config.toml
num_hidden_layers = 16
hidden_size = 160
num_attention_heads = 4
num_key_value_heads = 1
head_dim = 64
intermediate_size = 320
vocab_size = 1959
hidden_act = "swiglu"
norm = "rmsnorm"
norm_place = "pre"
norm_eps = 1e-05
positions = "rope"
rope_theta = 10000.0
rope_fraction = 1.0
qk_norm = false
attn_scale = 0.125
bias = "none"
tie_word_embeddings = false
parallel_block = false
init = "uniform"
init_std_qkv = 0.0455
init_std_o = 0.0
init_std_up = 0.0455
init_std_down = 0.0
optimizer = "muon_variant"
learning_rate = 0.00812
lr_mult_qkv = 0.5
lr_mult_o = 4.0
lr_head = 0.00537
warmup_steps = 200
schedule = "wsd"
decay_fraction = 0.859
decay_shape = "linear"
final_lr_fraction = 0.05
batch_tokens = 16384
max_seq_len = 256
doc_mask = true
train_tokens = 123400000
max_steps = 7532
dataset = "wikipedia_en"
MLP neurons of a small language model. Each row is named by its layer, matrix (down: output weights) and neuron, and shows model dimensions 0-159. Each number is 128 + 24 x the weight over its row's rms, rounded and kept within 0 to 255. Numbers have three digits each. A neuron's up and down rows have the sign that makes its largest values positive.
Before each neuron's rows, "fires before" lists the tokens most often just after its 100 highest values on Wikipedia text that the model never trained on.

fires before: "-"
L2.down167:160126133152118109157120152131146163160138120138135128147113120158122111138127135122151081135119100122134154148141100110103101107134104088113119170101129116134164113150113099128108167127110121112124120107141137099076156183114140159142117140113160079082144123160138132150087128131109131165138124141122167160079125171132145096107136105153156100068122151167126107175095125113165110085108144133117105122103135149101145159140150085146157163162132107082146147167091098136134142106133157

fires before: "ed", "ment", "ing", "t", "ted", "ts"
L8.down100:103155131073109077165158099127115137074156135118124144167135121120151131110147165144136147133151087139133103087143109139117125129163121119126138156110125139142112103142106119138161079152121185127125115094147124126084129097092155119116163140099106173136136099178158142162143118146099116139120093140127169179146142135167134129137134123158127125133105129129135128091159093143145089117153127125138078127155106140147092077098100113141124180118110150128165123108076119147118126114135110

fires before: ",", " in", ".", " by", ".\n\n", " and"
L13.down301:157140138124173094136142092135117170108105122121139140143156096137148127150146081144156099070144129094152127100149102116084139138112137114163123080086122108136153158142140130127140210084105179161167078179138132096113124104147120155128137110149129143125140175128110151157132107130130116075122149127124121146160090129088150133102125128122144157154169137147119135117157103106130092143178125101129146136128125123134127138145153094147103126095130114108131147127085111130155107113116121

fires before: "==", "=", "In", "===", "The", "A"
L13.down268:146181102114133124129150117117090131112141128134128105111146101106162114109145100117161128130114076109108100146101117063122121114123134130155149108103152134152107119122135148114139000182133150136106110132119105148129110142147129086096101103154095129118128139106154111117135139158134158133121109117124146146120142147165135147114093114134143101130106167130120121158158108104119141135162115121116161127139122162130113147138153128087118117102120159153105101137116099109086099113120143

fires before: "0", " T", "5", "7", "ed"
L6.down233:167145143142153108146160152132130097143152170124130145163105106140128139164109160114135134127141097082114146110157143065166124133131126168161110107150118151133144113085128149102150133147115092110157120108149132124121109114121098120097152067140112131128121137112175114107175132118129151122105099132126113134133156147137119124155111083133115114133116142175169139127139124143159140138161110122131143111044151154148126144112140092131096144132116139110111123162131071157128170080196118

fires before: " by", " and", " in", " to", ".", " as"
L10.down295:151100125135167132078079137120114131135123124101182138141126143159097149144115108111125077132168085147127138104156160138093139091107125143142104117147113138107171130106161128133112087121089164116121118130142110084153118124109109152179136124109130150144098137164130117131146109104145114161115143128142083160132133061128125096116147144141156129127134151094106154110102098147092101135130133159121092124165102111088118135116159160143118108085159094156116118178131105129173090151120130

fires before: " |", " (", " and", ".\n\n", " of"
L9.down136:128108148162074126110153140154129114104103117070113169138121122177126098123066116160116118121123108099136119132117138175112128107094096100083159121126143125116097124103133111115103190123133092098170127102165110131110130118105097149118151153134136133119147130111084188166135176135133103124133147162103136141080113187150146133153158185092127126116143115141142136137152121160119147141121135115153133131120184137099126125141152095144107134176122150145139119143136152131126127154109119

fires before: "ction", "ents", "ence", "e", "ed", "c"
L10.down3:119139149114130130082146135175124098101159088155150117111189140104118099069110108111161098152111103127152157142146131127138130120158128126171110162194156103152117128144117121079133124143128139093139117135121141140086111131089136135130132139139119127139120128076153131095120131140107111130150109120105091114181105115129145156129099116138158068153100140146106129121141116138100147098121108142109131180116153137130138153161079110148117121102127104175176148170078137117118144149102139

fires before: "==", "=", "===", "In", "M", "The"
L13.down8:152103136140132109156121096106112127076097157145125096124120117132148131118138106124114144129133110108112137101124131108137140166113104134148160138131119133107164136119131126101108038148123146133170096116139128124131118148129161125114118114122085145142101113079095070097110100154153160138116155142172145050100135175111078091124153121164130119171147122125149137127131125145118124129136120124150152152120104116134136098195149128134152146143113172108145173117154102148127094074129124

fires before: "==", "=", "===", "The", "In", "P"
L13.down282:131132097142074144147104089140086102146123113141144104143140087134140113144137127124127117111118157113101109150125117134137155120131100103149063144128073160127134152097108143142134000137125108120132123133158105147138111134103154131130107115148098158144117126145176138115165135166141112143096153141112107120121109125160124125169116129134102127145111161132121138154131134124152153123136132151153147123138144159142100092113129122099109142145144134118100124143137103140086122093135149

fires before: "ed", "ing", "ted", "able", "ar"
L8.down265:099128136154126134103154140084128112111110111177083134125123054120125105114177155133100137137135113109170099099116096153123131108124119138137136151088142137136101139152135114170155160089151119098140114104191156122139097114121119133091162107139125106084111114154117145101112151125088185107141110138142092120118143172144143173114124138111080126141109110132147136112157099118157118119123106113147108143160117110130059103144143100142130129127120100111099143117174137099103146159105155

fires before: ":", "ted", "ter", "ed", " by"
L9.down115:131145125156166105135143133125179130176108154144112142156137127112139147107117148166141118137144110110134119096140108147136165140184113145138135132120181080150126136121126110145118074110121115101142118097138147134092103139108098108110164122170115095136166118155124144126115142148124120132083142136135052135123157108159077144148129114116173129122118121124109114123167133187174129087119165123134144126146113163149130128114115088141127059149123119105153115178098154165127139117138149

fires before: "-", "="
L11.down200:133089138134099152157101167119155114143167118113142158104158131094108088151144146147114114138118146159095145109124117121165106134138092092091110127160153150121098141127155124118113191119115156123115138123148119063114143138152089120137176143120147113103102154117119130125143121119011132103142164117136139120110112107116119113147134155149167117116077133184153094116088126115155123163124113117110115159113129121120148107139135121148095125147118122096154162127146100113138139125152123

fires before: "o", "ence", "ents", "ual", "k", "eter"
L2.down133:093114140164158121079149143144139145109132142146140154100114132129111111133100116116128144144084135134116133109112124152141129142130145132150204129154118090116090132128097121117093174131102088134133143107109131161128163118143100116145162102120137124111125158112133160092178093153180130145099126160110163099121123131139159168152109121166113127121097133114097126166087157115089105089123145133128135075115134102130130156137139134157118111096161092113156131173076125121091120136097184

fires before: " |", " (", ":", " –", " and", ".\n\n"
L5.down105:135132178082146134126105152172145155141100114115141157133147095086113149094161079148115149099090132119145105133114139102136125107122113171106138135122158081140104121132141131156118154147122118182167094123162110126110134124126106136179155089114150152076140112118130149095172137157130142161122168128104130173098141132125111086111113172155128136119127132097097153161153119151130133107111116152139114102100095168148115141111142080157100085152112131173115122129166123105142138115147134